Part of a small language model's weights.
Size: width 256, 4 heads of 64 (1 for keys and values), MLP 1024 tanh GELU, vocabulary 8192.
MLP neurons of a small language model. Each row is named by its layer, matrix (up: input weights) and neuron, and shows model dimensions 48-175. Each number is 128 + 32 x the weight over its row's rms, rounded and kept within 0 to 255.
After each neuron's rows, "fires after" lists the tokens most often just before its 100 highest values on Wikipedia text that the model never trained on.

L3.up921 [ 91 130 179 129 137  52 146  91 156  96 131 109 150 124 144  41 130 120 123 132 107 102 105 117 178 124 131 161 141 128 170 152  98  86 194 146 113 118 102 155 108 125 144 197  99  90 119 189 128  73 152 113 121  92 151  66 123 101 134  99 130  88 134 136 110 103 136  66 100  87 120  70 192 153 101 118 104 138 121 113 143 133 132 144 119 154 179 199 141 177 142 120 125 132 161  92 124 119 119  91 122  60 104 145 169 175 133 171 137  67 124 103  88 108 108 106 135  79 133 148 112 134  89 124 130  75 102 136]
fires after: "\n\n", "\n", "-"

L3.up495 [120 189 152 144 131  75 145 126 113 109 105 137 136  92 110 124 105 133 123 162  82 133 134 133 109 160 108 179 110 137 134 142  98 125 159 126 107 118 105 214 178 148 147 142 159 134 141 179 159  82 106  84 133 167 153 170 101 122 138 103 149  68 160 111 100  65 131 114  74  83 144 203 136 207 127 128  78 159  96 115 127 139 110  83  64 134 138 160 155 117 127 137 128 151 200  87 170  84 125  93 139 126 157 134 161 143 123 163 150 123  87 160  87 123 144 141 161 115 131 146 112  69  59 132 144 168 115 127]
fires after: "\n\n", "\n"

L3.up811 [151 129 137 137  62  71 156 138 106 189 115 119 131 129 172 130 136 126 109 179  82 195 144 119 135  87 148 194 143 135 165  88 120 171 104 124 143 126 120 115 154 116 131 108  86 110 151 146 193 150  75 176  95 174 113 129 147 155 144 105 138  53 151 137 153 170 125 144 109 173 104  82 215 138 129 109  83 135 106 144  93 116  93 108  67 159 163 114 130  69 114 182 205 119 180  68  85 141 154 158 121 108 168 217 151 162 173 152 163 132  86 117 112 150 117 124 104  97 122 108 104  38  53 154 166 133 123 147]
fires after: " was", " is", " a", " became", " appointed"

L3.up961 [ 52 156 131 207 164  96 120 167 171 155 127 107 150 103 121 109 154 114 118 122 124  80 135  85 140 122 157 167 109 125 117 102 113 132 142 117 123 148 104 212 144 157 131 167 136 101  86 156 144  46 128 142 128 118 160 142 130  95 125 118  98  81 140 131  76 147 205 176  64 106 111 121 147 151  89 130 162 115  81  90 129 117 149 134  78 134  99 209 143 115 112 125 138 139  87  74 198 140  41  56  82 205 136 138 112 143  85 108 148 164 151 147 146 128  73  88  96 118 124 155  82 121  89 100 187 108 129 136]
fires after: "-", " written", " directed", "\n\n", " Music", "uted"

L2.up844 [105 123 133 191 150 100 124 121 121  84 116 125 157 113  80 129 137 135  86 107 135 121 106 155 140 106 148 123 114 136 147 117 156 141 169  92 137 154 110 105 191  82 151 211 109 104 107 193 137  98 102 135 142 116 117 146 123 127 103 121 196 147 143 138 126 126 157 163  58 100  89 148 147 151 129  88 103 203 118  79 109 103 112 154  80 159  71 159 166 171 126  83 124 139 179 147 153 151 171 123 121 160 190 126 113 151  54 135 131  81 143 172 131 104 178  89 160 135 143 108  85  73  58  91 140 173 127  62]
fires after: "-", "|", " |"

L3.up843 [119 121  93 131 168 167 145 142  76 105 146  63 111 165 179 123 145 113 101 101  90 117 100 126 112 127 105 104 104  97 130 126 129  43 121 147  89 144 108 123 157 111 167 143 125 138 161  95  91 100 205 159 150 107 174 183  88 149 120 119 103 164 125 139  73 119 132 152 138 150 151 152 117 109 151 134 141 115 140 135 152 125 174 115 117 177 198 110 170 147  79 102 132 150 124  92 203 149 134 138  74 109 159 124 122 136 111 115  78 157 128 127   0 108 120 140 153 129 161 141 192  95 155 129 109 101 184 169]
fires after: " of", " in", " over", " for", " on", " and"

L3.up745 [141 200 121 189  95  73  61 137 114 115 111  66 146 150 166 118 142 134 107 121 149 168 173 109 205 125  69 122  95  96 153 133 168 141 195 124 108 136 101 174  86 133 146 173 106  89  72 156  62  25 114  86 152  98 136 115 105 139 106 152 176 136 167 116 120 110 171 107 122 126  75 115 142 149 126  84 136 122 117 109 148 115 127 111 121 116 164  95 110 157  66  90 159 122 116 125  86  83 100 100 134  99  90  72 158 157  76 105  83 128  92 137 153  98 109  59  89 111 147 126 156 143  80 138 130 157 128 112]
fires after: ",", " in"

L3.up958 [155  61 177 109 146 169 180  85 120 185  94 124 114 156 158  96  95 138  82  73 117 190 111 152 157 161 136 136 142 113 165 192  99 106 179 153 128 131 135 139 189 166 134 157  91  97 162 152 123 139 144 103 108 106 162 104 131 115 100 160 156 114  96 125 141  42 139 148 105  64 108  66 159 147 113 108 123 185 128 142  61 147  93  71 148  94 113 159 108 143 170 101 121 158 170 100 105 101  88  96 135 125 136 121  91 136 136 199 115 150 135 102 175 122 142 131  94 138 131 181 123  92  44 143 187 157 138 138]
fires after: "\n\n", " the", "In", ".", " In", "\n"

L2.up604 [101 122 151 114 201  68 149 108 149 137  62 104 151 103 136 144 138 137  79 207 139 136 134 120 175 174 141 171  84 136 140  66  98 146 108 144 108 130 136 110 223 153 109  96 159 155 151 170 170 152 113 169 127 167 171 153 138 143 120  84 128 109 150 142  61 106 132 120 104 138 122 126 153 182  96 142  85 169 111 115 105  93  75  89  73 128 127 106 187 127 138 128 117 143 195 117 161 115 149  76 143  60 168 111 112 123 114 135 125 126  46 189 103 108 137 132 148 135 144 168 155 102 149 106 200 135 154 140]
fires after: "=", " (", "\n\n", " \"", "\n"

L3.up925 [122 113  88 186 115 122 134 148 108 169 114 140 137 181 121  95 185 160 121 132 120  78 116 148 172 103 109 145 135 125 120  71 112 114  90  57 120 125 120 126 146 132 174 108 176 128 130 125 109  47 191 175 108 130 117 147 129 127 131 130 144 179 161 114 149 149 144 120 116 153  96  54 187 154 182  74 108 106 111 126 142 131 120 121 110 140  85  50 149 178  74 106 192 133 158 125  90 167 122 176 122 136 173 180  73 120 145 134 102 145 121 107 147 147 129  76 115 160 133 167  55 113  84 167 142 143 130 128]
fires after: ",", " to", " is", " was", " would"

L3.up301 [135 176  96 212 102  91 105 110 150 133 117  46 164 151 107 141 190 170 101 152 152 163 142 125 154 154 120 107 121 110  86 112 146 170 183 112 126 113  82 148 160 124 116 157  98  69 108 159  93 106 115  98 169 149 142 126 106 148  95 170 171 118 190 138 130 138 190 128 117 124 142 157 182  66 135 117 170 208 116  93  80 118 124 149  93 141 160 167 125 113  96 108 134 150 120 189  99 121 112 145  88  81  91 110 131 126 146 122 109 116  98 118 160  85 136  90  89  85 183  98 179 154  92 127  93 152 124 102]
fires after: ",", " in", " New", " United"

L3.up115 [135 205 139  92 110 124 140 149 124 153 119  74 153  65 133 146 125 115  89  88 133 147 128 138 139 144 120 203 163 113  87 181 114  85 125 114 103 127 102  99 122 111 119 164  82 139 117  97 112 139 123  93  43 156 160 158 120 143 112 111 131 117 113  83 155 135 143 149 148 124 231 152 153 193 159 114 132 137 131 121 127 121 111 103 151 165 112 131  97 139 101 144 116 146 115 117 161 119  92  59 155  94 145 152 190 140 160  81 114 107  68 150 109 105 181 196 169  94 131 138 159  87  86  85 131 193 154 142]
fires after: " the", " a"

L3.up543 [132 102 151 125 157  85 119 116  40 159 108  97 138 159 185 115 134 109  70 141  86 182  97  94 176 132 175 178  80 136 119 163 116  73 116 139 109  95 122 106 187 109 136 145 112 108 192 187 126 163 150  89 125 129 175 130 140 123 123 124 101 155 124 189 137  44 161  79 107 124  80 112 134 107 118 119 155 136  86 110  71 111 141 113  94 133 143 119 149 154 122  94 168 117 154  98 156 216 134 125 154 124 138 162 146 181  89 110 100 165 114 156  99 149 119  80 152 120 152 171 132  63  89 140 174 144 136 142]
fires after: ".", "\n\n", " a", " was"

L2.up936 [113 169 102 130 113  84 146 137 131 128 115 164 153 142 128 134  99 128 111 174  86 111 127 129 113 182 103 143 135 147 112 145 115 134 181 128 113 104 113 122 140 187 138 204 101 134 128 179 135  99 108  99 166  99  79 122 116 135 139 103 153  86 186  92  88  95 103  95  81 151 167 162 157 180 107 132  59 165  80 113 143 148 111  98 127  93 127 100 189 118 146 133 110 156 181 159 143  69 133 111  99 117 162 151 156 143  77 156 109 173  79 133  78 134  73 139 112 117 144 117 164  69 101 142 142 162 135  62]
fires after: "\n\n", "\n", "="

L2.up624 [145 139  89 121 115  89  39 127 149 182 156  83 166 132 107  97 170 143 118  98 117 137  11 192 154 140  99 136 138  75 113  72 182 154 198  88 113 122 128  89 140  92 123 132  95 128  91 122  66 173 199 121 144 126 128 156 121 173 100 113 173 162 124 141 155 109  97 131 124 129 139 187 174 185 158 113 101 207 145 101 150 133 105 129 102 101 176 199 112  90 101 128 101 161 175 144  95  99 132  85  83 105 126 121 111 162  84 178 101  72 184 162 129  70 149 152 104 106 157  92 121 142 115 118  94 129 147 121]
fires after: " |", ";", ",", " the"

L2.up1007 [126 141 123 153 133 121 133 131 139 108 112 154 135 134 101  70 120  70  94 142  56 119  90 179 156 161  90 154 133 137 156 131 150 152 160  98 116 158 105 135 161  95 255 138  84  85 113 152 118  91 152 160 127 117 161 136 102 127 112  96 203 112 111 103 124 106 145 176  97  98 148 116 164 144  80 117  62 188 160 103 172 113 100  95  79 117 182 213 151 155 137 123 113 160 156 158  99  74 166  79 106 112 182 137 109 165  91 176  79  78 114 142 105 110  91 107 107 125 134 129 126 112  92 121 132 111 135 121]
fires after: " |", "|", "="

L2.up15 [153 154 160 139 162  65  98 213 150 170 129 136 135  93  88 129 150 212  82 113 132 101 160  46 164 153 172 114 131 114 114  89 108 154  96 104 132 151  94 109 143 182 154 108 148  78 107 118 139  22 124 157 159  84 124  62  84 143 128 103 137 110 156 166 106 207 113  83 114 143 127 100 162 134 133 122 142 106  80 140 125 152 129  50 110 113  68 101  87 147  86 117 165 123 105 151  95 135 142 137 169 129 114 171 101 116 119 152 108 104 180 136  88 125  94 141 133 131 151 132  66 152 137 143 133 176 141 138]
fires after: " was", " to", " and", " he", " were"

L3.up298 [172 105 119 146 145  88 124 143 139 146 140  80 118  72  55  55 153 124 150 115 135 110 105 172 212 110 141 114 143  80 131 107 119 103 100  94 120  99  99 146 149 166 155 161 134  56 150 146  64 111 150 132 156 105 131  88 101 117 141 180 100 168 120 187 156 125 235 111 138 151 112 126 202 142 160  73 159 122 122 141  84 148 179 124 158 174 155 130 121 133  74 179 192 138 190 125 105  95 131 171 164 153 139 138 152 150 135 183 156 155 169 116 131 122 161 142 183 140 122 120  73 105 132 127 142 183 121 186]
fires after: ",", " was", " |", " and", ":", " he"

L3.up685 [107 125 110 118 172 113  89  80  92 173 148 117 146  68 107 144 117 120  77  97 158 117 146  88 113 243 197 142 140  96 131 185  89 105 161 121 131 131  79 140 154 115 118 165 127 114 173 142 118  79 123  84 128 165 112 131 102 127 134 195 104 177 103 110 114 159 129 139 165 157 190 101 203 156 143 114 152 149  99 148 156 156 143  95 176 143 102 176 117 163 107 158 171 138 186 109  97  95 167  53 151  54 162 156 107 112 146 189 112 107  89 160  25  75 124 153  52  84 136 124 159 101 103 141 154 104 149 165]
fires after: " in", " the", "=", "\n\n", " In"

L3.up750 [ 96 127 128 125 145 105 106 158 110 139 103 148 119 116 176  79 134 123 131 159 151 131 108 132 249 143 111 140 130 110 199  92 150 138 176 131 114 123 118 142 118 126 157 124 138 120 107 217  81 115 151 126 115 171 145 180  69 129 123 136 189 133 157 107 140 123 193  95  96 166  89 101 181 181 145 135 130 107 126 125 111 116 135  84 107 136 117  95 100 152 130 161 116 103 115 117  61 113  94 113 119  79 119 104 150 138  80 166  88 112 127 103 177 128 130  95 105  53 132 167 120 155  94 113 139 114 106 126]
fires after: "\n", "-", " |", "|", ":", "–"

L2.up431 [145 106 164 169 156  99 166 116  46 156  95  77 155 135 168 133 159 113  72  77 133 152 123 139 193 103 114 155  71 129 159 107 152 129 191 122 115 160  92 191 125 124 147 189 159  67  77 179  97  89 146 157 132 118 135 133 135 133 141 165 137 142 185 135 107 133 189 162  88 164 115  97 158 123 154 105 136 129 105 112  35 145 132  99  88  93 130 116  71 104 144 170 185 122 157 123  89 143  68 137  84 120 148 164 141 183 138 116 118  73 185  75 141  96 130  95 139  82 120 144 159 131 121 127 164 131 127 124]
fires after: "-", ":", "born", ","

L3.up231 [147 113  94 177 115 137 166 170  90  54 126 138 129 161 137 120 147 157 124 131 129 154 139  90 107 124  94  94 138 129 142 142 136 124  84 119  98 121  84 146 170 136 184 159 120 143 193 105 121  20 132 122 150 112 140  94 104 149 134 129 140 148 138 147  90 124 106 194 122 156 160 105  81  58 137 126 116 124 110 132 152 161 154  97 172 112 222 185 124 174 110  94 131 149 191 138 127 112 145 114 113 101 128  44 122 136 120  93  70 178 164 112  42 146  95  44 127 144 140  82 212 162 142 146 133 155 145 140]
fires after: " of", " in", " for"

L3.up951 [113 153 163 120 195 145 143 118 129 108 111 100 137 148 105 161 113  89 100 134 112 153 131  98 196 128 170 100 125 130 111 146 144 122 124 121 132 125 114 196 179 120 139 143 107  61 104 198 120 117 109 139 133 137 123 119 126 144 149 134 113 130 152 156 101 166 113  73 133 151 145  41 214  53 115 137 140 153 133 135  59 101 130  99 103 160 154 137 142 216  82  91  70 133 112 118 141  97 120 132 166 132 115 130 142 106 120  84  77  82 163  85 149 112 126  78 217 110 153 135 137 124 112  83  83 125 150 134]
fires after: " was", " is", " be", " a", " first", " are"

L2.up591 [154 220  88 176 108 110 117 118 123 151  94  67 138 132 106 144 124 109 135 150 142 137 117 130 160 182 103 103 106  62 140 172 196 166 181  83 123 122  90 128  86 118 133 191 106 106 130 113 111 114 119 116 156 126 118  82  57 153 119 132 148 125 146  90 122 167 120 146 147 136 153 175 185 157 106  99 131 170 135 134 116 128 127  67 147 152 193 113 129 139  91 181 151 137 136 138  97  73 109 122 143  66  58 128 177 128  99 101  73 148 157 125 113 105 150 165 145  52 142 102 193  84 152 109 121 132 131 120]
fires after: " in", " of", ","

L3.up58 [126 148  65 190 165 165 134 130 180 190  95 127 130 184  53  64 157 160 110 101 120 159 120 162 177 133 114 137 108 105 129  88 225 109 136  64 105 122 109 118 152 186 169  89  81 135 144 117  54 123 138 147 121  97 159 144 137 144  93  75 171 179 166 113 161  68 131 149 120  76 132 147 158 169 140  42 124 136 146  97 122 108  91 153 113 171 185 168 161 123 115 144 135 149 140 146  75  70 137 101 131 102  95 108 101 135 109  96  72 105 127 117 128 126 166 159  65 139 161 113  56 156 113  85 129 190 121 151]
fires after: " |", " —", " 12"

L3.up534 [143 175 130 129 170 158  78 100 122 170 144 134 118  73 137 136 154 143 145 120 116  26 135  82 149  57 197 126 127 115 124 148 140 196 158 141 145 136 124 179 154 155 122 140 117 101 135 202  86 133 223 194 103 107 146  95  78 144 115 148 114 160 123 119 161 158 178  80 116 138 165 198 139 148 130  97 122 179 134 137  88  91 123 146  83 135 152 144 168 172 108 198 111 131 123 125 143 117 116 146 122 115 109  83  74 171 104 148 131 112 202 140  94 130  46 154  90 101 108 167 117 136 106 111 104 133 127 106]
fires after: " |", "|", "-", ":"

L2.up945 [120 124 175 119 120 121 183  91 123 165 152  59 139 136  95 171 154  79  86 188  57 146 132 110 120 193  66 203 136 143 159  97  90 123  96 155 106 131 136 121 191 138 121 113 112 136 166 131 177 164 122  98 113 158 142 179 160 170 129 136 118 139  85 166  85  85 122 108 143  96 161 128 116 155  98 138 151 127 121 110  91 115 107 120 104 150 143 104 141 144 133 110 119 142 175 115 187 156 114  66 118 106 179 158 113 135 166 106  93 107  71 171 105  73 142 162 173 140 142 141 179 114 156 106 144 154 156 172]
fires after: " \"", " the", "=", " (", "\n\n"

L3.up509 [153 172  78 123 106 153 147 131 158 189 116 130 147 181 121  88 152 143 132 139  95 136 146 125 172 113 104 107  70 100 178  93 167 169  92  97 133 136 102 127  90 148 138  98 139 143  78 106  24 129 133 158 155 112 135 146 138 198 106 148 183 170 140 106 130 112 104 127  86 110 148 158 138 124 124  70 126 154 150 114  59  89 119 165  81 127 182 140 116 166 108  96 118 148  87 183 129 137 134 111  88  98  81 135 104 146 137  45  67 141 161 137 106  98 197 114 106 172 155 138 101 190 129  86 140 140 125 156]
fires after: " |", " —"

L3.up943 [145 100 125 121 113  53 136 115 112 108 101 123 138 118 127 125  97 114  96  70  86 156 141  92 136 103 168 160 129 123 133 134 107 135 136 103 124 136 121 196 159 198 166 106 176 116 130 195 139  13 108 110 103  75 170  79 100 125 121  97 130  99 132 127 164 109 135 141  87 112  90 131 148 178 161  83 106 159  58 129 142 141 105  92  97 148 107 114 136  81 133 179 163 101 213 108  99 107 125 109 109 174 163 159  89 163  77 177 125 143 169 104 131 137 126 135 137 101 145 144  85  65 102 122 111 133 143 162]
fires after: ".", "\n\n", "\n", " He", "-"

L3.up849 [191 118  89 207 140  93 121 133 112 181 113 122 140 147 166 105 140 141  88 100 149 134 177  92 149 156 124  90  71 139 144 137 136 144 134  84 123 143  91 180 121 133 176  89 129 129 117 136 150  47 112 141 170  99 144  80 117 155 180 136 160 151 169 111 156 150  83 155 142 127 125  91 168 157 111 141 105 142 112 139 150 121 176 119 141 143 117 108 173 186 103 139 134 130 148 106 146  89 119 144 134  91  90 167 135 132 112 145  78  94 124 111  58 128 103 128  80 147 153 145 173 107 139 146  74 122 146  96]
fires after: " in", " at", "\n\n"

L2.up823 [100 158 143 163 214  90 152 123 151 161 108 115 156 158 146 151 145 150  78 124 112 113 107 108 180  94 126 139  67 135  95 129 152  96 174  77 118 139 125 145 124 149 177 129 124  49 109 154  75  49 114 119 149 145 141  29 141 107 126 133 165 133 136 119 143 133 151 111 105 148 136  93 123 149 116  67 147 138  78 108 133 126 112 135  62 119  87 156 138 148 130 139 133 135 119 181  97 200  95  65 159 171 136 139 114 126 111  70  85 141 116  45 136 115  79  69 112  89 111 127 100 105  76 146 113 143 135 101]
fires after: "\n\n", "-"

L3.up799 [ 94 126 147 158 178 135  99 132  57 144 120 131 147  87 184 100 125 139  97 100 126  91  96  92 156 133 127 145 123 104 136 124 128 129 155 125 104 118 122 190 120 123 140 117 116  64 133 179 125 121 180 152 138 130 144 112  64 141 132  68 101 145 205 152 135 125 197 173  96 135 164 127 151 128 124 141  76 107  88 116  59 141 140 101 123 101  95 149  56 126 142 169 113 109 144 165  90 135  22 120 107 164 122 185 133 166 133 104 110 108 163 135 135 113  64 111 131   0 128 130 152 133  86 130 111 109 132 115]
fires after: "-", "rib", "|", ":"

L3.up331 [ 82 132  75 179 152  96 108 160  72  72 101 133 156 110 106 122 149 133 108 122 122 179 127 135 162  37 119 151 133  87 193 109 131 131 153 128 110 133 111 156 200  77 146 160 138  81 114 181  81 117 139 169 137  67 131 141 148 145  93 149 121  86 149 136 123  99 178 131 106 133  86 118 100 113  92 142 134 140  91  72 140 126 126 152  79 116  89 123  71 152 122  90 160 134 123 103 110 168 140 113 130  91 148 129 143 134 119 121 175 122 163 148 149 111 154  95 181 103 154 158  54  67 123 148 147 166 114 121]
fires after: "-", "|"

L3.up416 [172 154 144 199 196  64 137 168  40 100  98 117 139 145 166 115 166 179  81 119  98 115 134  64 140 178 138  56 106 137 187 111 111 160 150 165 137 139  72 101 149 120 176 177  74 126 120  90 116  84 186 114 180  85  89 135 121  84 143 145 159 122 166 138  87 136  84 167 127 109 132 125 154 140 103  87 111 152 110 140 156 144 101  72 138 114  97 145  97 120 126  68 154 133 144  89 181 166  41 121 112 111 117 133 170 165 112 162 133 126 134  95 148 120 141  85 105 126 136 162 158 108 133  97 125 176 104 129]
fires after: " at", "\n", "\n\n", " in", " to", " At"

L3.up209 [135 130 157 196 197 111 140 105  38 163 153 129 139 143 138 140 146 167 108 101 129 120 126  16  93 178 213 121 144 131 105 134 149 147 161 152 106 106  73 147 142 126 148 157 131 149 158 120 122  96 118  93 136 131  85 150 138 122 143 110 197 179 129 146 141 123  77 173 122 146 168 140  90 109 177  84 121 124 139 112  73 140 121  68  67 123 140 131 133 106 149 152 178 120 197  86 149  69 137  74 128 130 127 129  81 191  75 101 124  81 147 119 156 109  57 129 119 134 153 112 141 114  94 103 125 133 130  94]
fires after: " In", "In", "^", " in", " On", " 1"

L3.up748 [108 162  97 148  84  65 139 130 161 121 127 107 145 212 156 103 156 109 113  97 130 133 149 147 149 180 102 101 129 109 172  81 152 151 173  62 113 110 137 179 101 122 117 168 129 116 101 145  98  81 142 112 159  99 111  76 130 122 120 127 190 102 166 127  66 118 122 166 131 176 112  97 142 103 125  92 129 151 105 110 157 104 110  82 110 135 131 112  78 136  95 118 134 126 155 128  95  83  39  97  98  80 108 130 193 134  92 123  98  87 111 142  83 101 119  54 108  91 133 147 199 106 112  64 115  97 130  66]
fires after: ",", "born", " in", "In", " March"

L3.up444 [117 135 131 120 129  89 156 162  95  59 124 152 137  95 113 139 135  80 142 196  93 128  88 112  80  79 194 153  98 121  83 133  62 154 156 143 113  97 105 141 191 112 130 168 148 130 126 163 176 102 129  50  97 110 135 144 116 103 117  58 113  56 105 148  99 124 147 147  97 110 110 149 108 146 185 129 100 144  56 106 165 145 110 113 145 135 103 142 106  91 134 142 131 139 199 154 113  93 104 177 183 188 197 135 101 157  83 187 185 102 116 144 126  80  68 116 154  87 133 143 135 106 129 150  81  82 100 134]
fires after: "\n", "|", "-"

L3.up753 [121 139 124 133 159  86 125 159 124 141  94  23 134  77  98 134 120 179 134 129 111 168 141 163 145 160 104 138 161 125 102 137 100 177 143 151 141 112 116 160 111 195 124 173 121 133 135 175 142 102 121  93 140 158 125 140 100 118 107 143 123 150  96 152 163 146 142 119 126  91 173 154 160 192 109 169 104 148 139 137 141 140 122 114 147 130 134 113 123 174 110 129  93 134 225  78  87  73  68  99 112 115 207 147 154 153 101 121  82 131  63 222 105  96 153 135 185 116 158 140 149  54 129  94 165 106 155 129]
fires after: "=", ".", "-", " the", ","

L3.up850 [157 147 134 129 143  90 101 168 129 104 138 118 145  83 130  70 118  74 114  76 136 180 123 153 222 119 126 149 140 138 145 120 131 173 145 114 136 142 118 184 127  85 154  90 166  68 111 186 108 167  98  27 104 169 118 125 131 127 145 154 147  51 174 126 135 137 146 113 144 122 161 103 193 112  83 162 127 152 108 127 113 112 118 135  62 145 112 118  91 201  73 137 132 119  69 151 148 134 162 169 150 148 165 162 167 146  84 147 133 123  66 138 148 126  98 117  94 100 145 111 112 105  87 130 109  73 113 118]
fires after: " a", " is", " an"

L3.up821 [118  96 138 120 135  77 148 152  64 135 140 159 132  73 110 150 107 123  89 178  82 130 127 148  72 147 172 199  87 132 146 143  89 109 156 125  92 128 125 123 171 130 129 200  76 130 126 154 174 145 117  90 109 119 138 117 120 112 120 102 142  37 133 128 104 146 178 116 109 115 126 139  94 156 124 180  62 169  59 123 115 110 164 136 111 187 108 161 174 105 140 136  74  97 160 113 142 102 125 103 120 146 199 161 129 185 115 159 159  99 155 143 161 100  99 152 167  84 116 102 109  65 102 111 116 107 105 112]
fires after: "\n\n", "\n", "|", "="

L3.up741 [113 123 169 112 141  65 157  98  63 174 107 146 147 111 141 114  99 104  64  77 109 112 138  66 142 109 138 190  88 140 120 147 113 108 194 141 106 156 107 190 169 135 159 177 164 107  72 173 119 102 128 108 108 134 125  81 119 108 153 129 142 124 132 120 137 141  96  57 114 155 131  99 138 149 100  56 138 165  86 120 161 125 103  72 108  93 135 144 165 157 129 117 133 142 164  76 138 109 127  83 122 117 114 116 137 134 113 160  86 110 211 176  48 134  45 113  86 119 131 161 126  83  76 135 160 100 139 128]
fires after: "\n\n", "\n", "In", "="

L3.up169 [ 58 125 109 131 203  88  98  87  70 106 124 147 164 132 129 108 143 137  68 137 134  76  78 121 126 136 139 181 110 100 112 126 137 156 157  98 122 129 139 169 139  89 117 137 138  67 112 167 118  83 200 152 125 113 179 121 114 135 119 100 121  94 143 115 116 153 170 119 174 119 185 124  98 109 142 127 145 127  62 108 159 118 124 122  71 125 107 146  92 135 123 161 165 113 155 128 108 156  51  72 119 155 164 148 141 156 113 136 137 118 128 125 128  86 129 118 112  82 131 179 102  83 123 118  97 138 125 144]
fires after: "-", "|"

L2.up561 [118 145 148 109 155  86 161 165  81 104  77 100 174  95 177 102 198 112  72 129 129  64  92 142 136 162 154 132 143 114 180 112 145 153 191 148 106 139 121 206 141  76 147 150 151  86  85 143 153 140 117 126 164 139 109 115  73 149 129 109 137 120 179 125 135 117 196 127 120 127  81 120 174 142 127 149  97 150 119 111 120 125 137 122  65 131  86  66 135 131 140 143 139 127 122 161  87 141  65 120  98 182 160 125 159 124 147 125  79 125 210 159 143  72 128  95 162  82 154 152 216  67  97  88 134 170 126 111]
fires after: "-", "|", " Silver", " Bronze", " Gold", "born"

L3.up465 [156 162 143 128 154  87 118 130 115 145  80 122 144  86 110 166 143 120  94  87 131  29 142 127 138 160 168 128 113 102 138 158 116 174 187 179 121 129 106 124 173 131 135 174  91  81 109 128 142 111 133 122 145 112 117 110  60 119  85 147 167  98 143 121 119 121 173 150 126 143 105 156 163 155 182 121 116 190  84 117 154 124 145  60  67 126 108 110 163 120 108 199 163 146 173 122  98  76 115  61 145  89 134  86 145 138 124 133 117  83 160 174 134 153 130  62 147  13 153 128 119 109  21 113 127 130 152  76]
fires after: "In", " In", " January", " February"

L2.up500 [146 121 123 142 123 118  89 131 143 141 110 137 182 106 116 113 163 115  50 132 129 107  80 132 168 118 113 159 121  56  84 106 137 146 149 104  80 139 108 119 169  91 130 124 128  50 119 144  95 144 159 148 136 125 156 162 139 135  51 136 197 137 144 108 117 116 138 151  65 115 116  68 181 145 134 129  82 202 108  29 120 127 110 120  90 126 186 140 115 157 101 109 130 193 142 126 145 139 131  98  32 179 123 138  79 180  88 153  98 107 142 158 161  46 141 101 144  88 176 140 128 109 125 128  90 126 121 138]
fires after: " |", ",", " was", ":", " (", "\\"

L3.up699 [100  70  93 172 117  38 131 156 101 156  73 146 145 149 110 156  97 146  68 165 126  91 158 138 103 223 137 118 127 137  79  79 164 117 155 179  95 123 111 149 114 145 150 155 149 148 194 134 156 110  87 108 173 141 110 115 129 120 122 108 221  85 131 108 131  95  99 140 100 107 133 170 145 154 166 133 145 211  59 112 136 150 130  85  91 127  67 115 175 148 133 196 113 130 164  74  76 102 187  59  96 119 107 163 101 164 106 193 170 140 128 141 175 114 135 175 112 102 144 110 137  60  54 114 122 148 134  85]
fires after: "In", " In", " January", " February", " March"

L2.up962 [107  92 126 133 215  46 102 160  54 135 108 131 116 155 147  84 114 113  84  81 110 152 130 142 176  87 147 111 165 133 180  83 185 107 135 106 140 153 135 130 131 144 248  92 140 124 149 176 128  74 136 131 140  86  71  90 120 116 129  90 140 108 209 114 129 183 115 135 115 138  93  93 136 107 116 143 102  92 130 141 168 125 134 123 144 190  88 117 117 134 103 117 160 108 128 107  88 108 133 136 151 186 120 166 113 134  97 159 143 110 183 126 111 144  89 126  83 137 119 122  83 107  98  97 126 145 118 125]
fires after: " was", " is", " a", " He"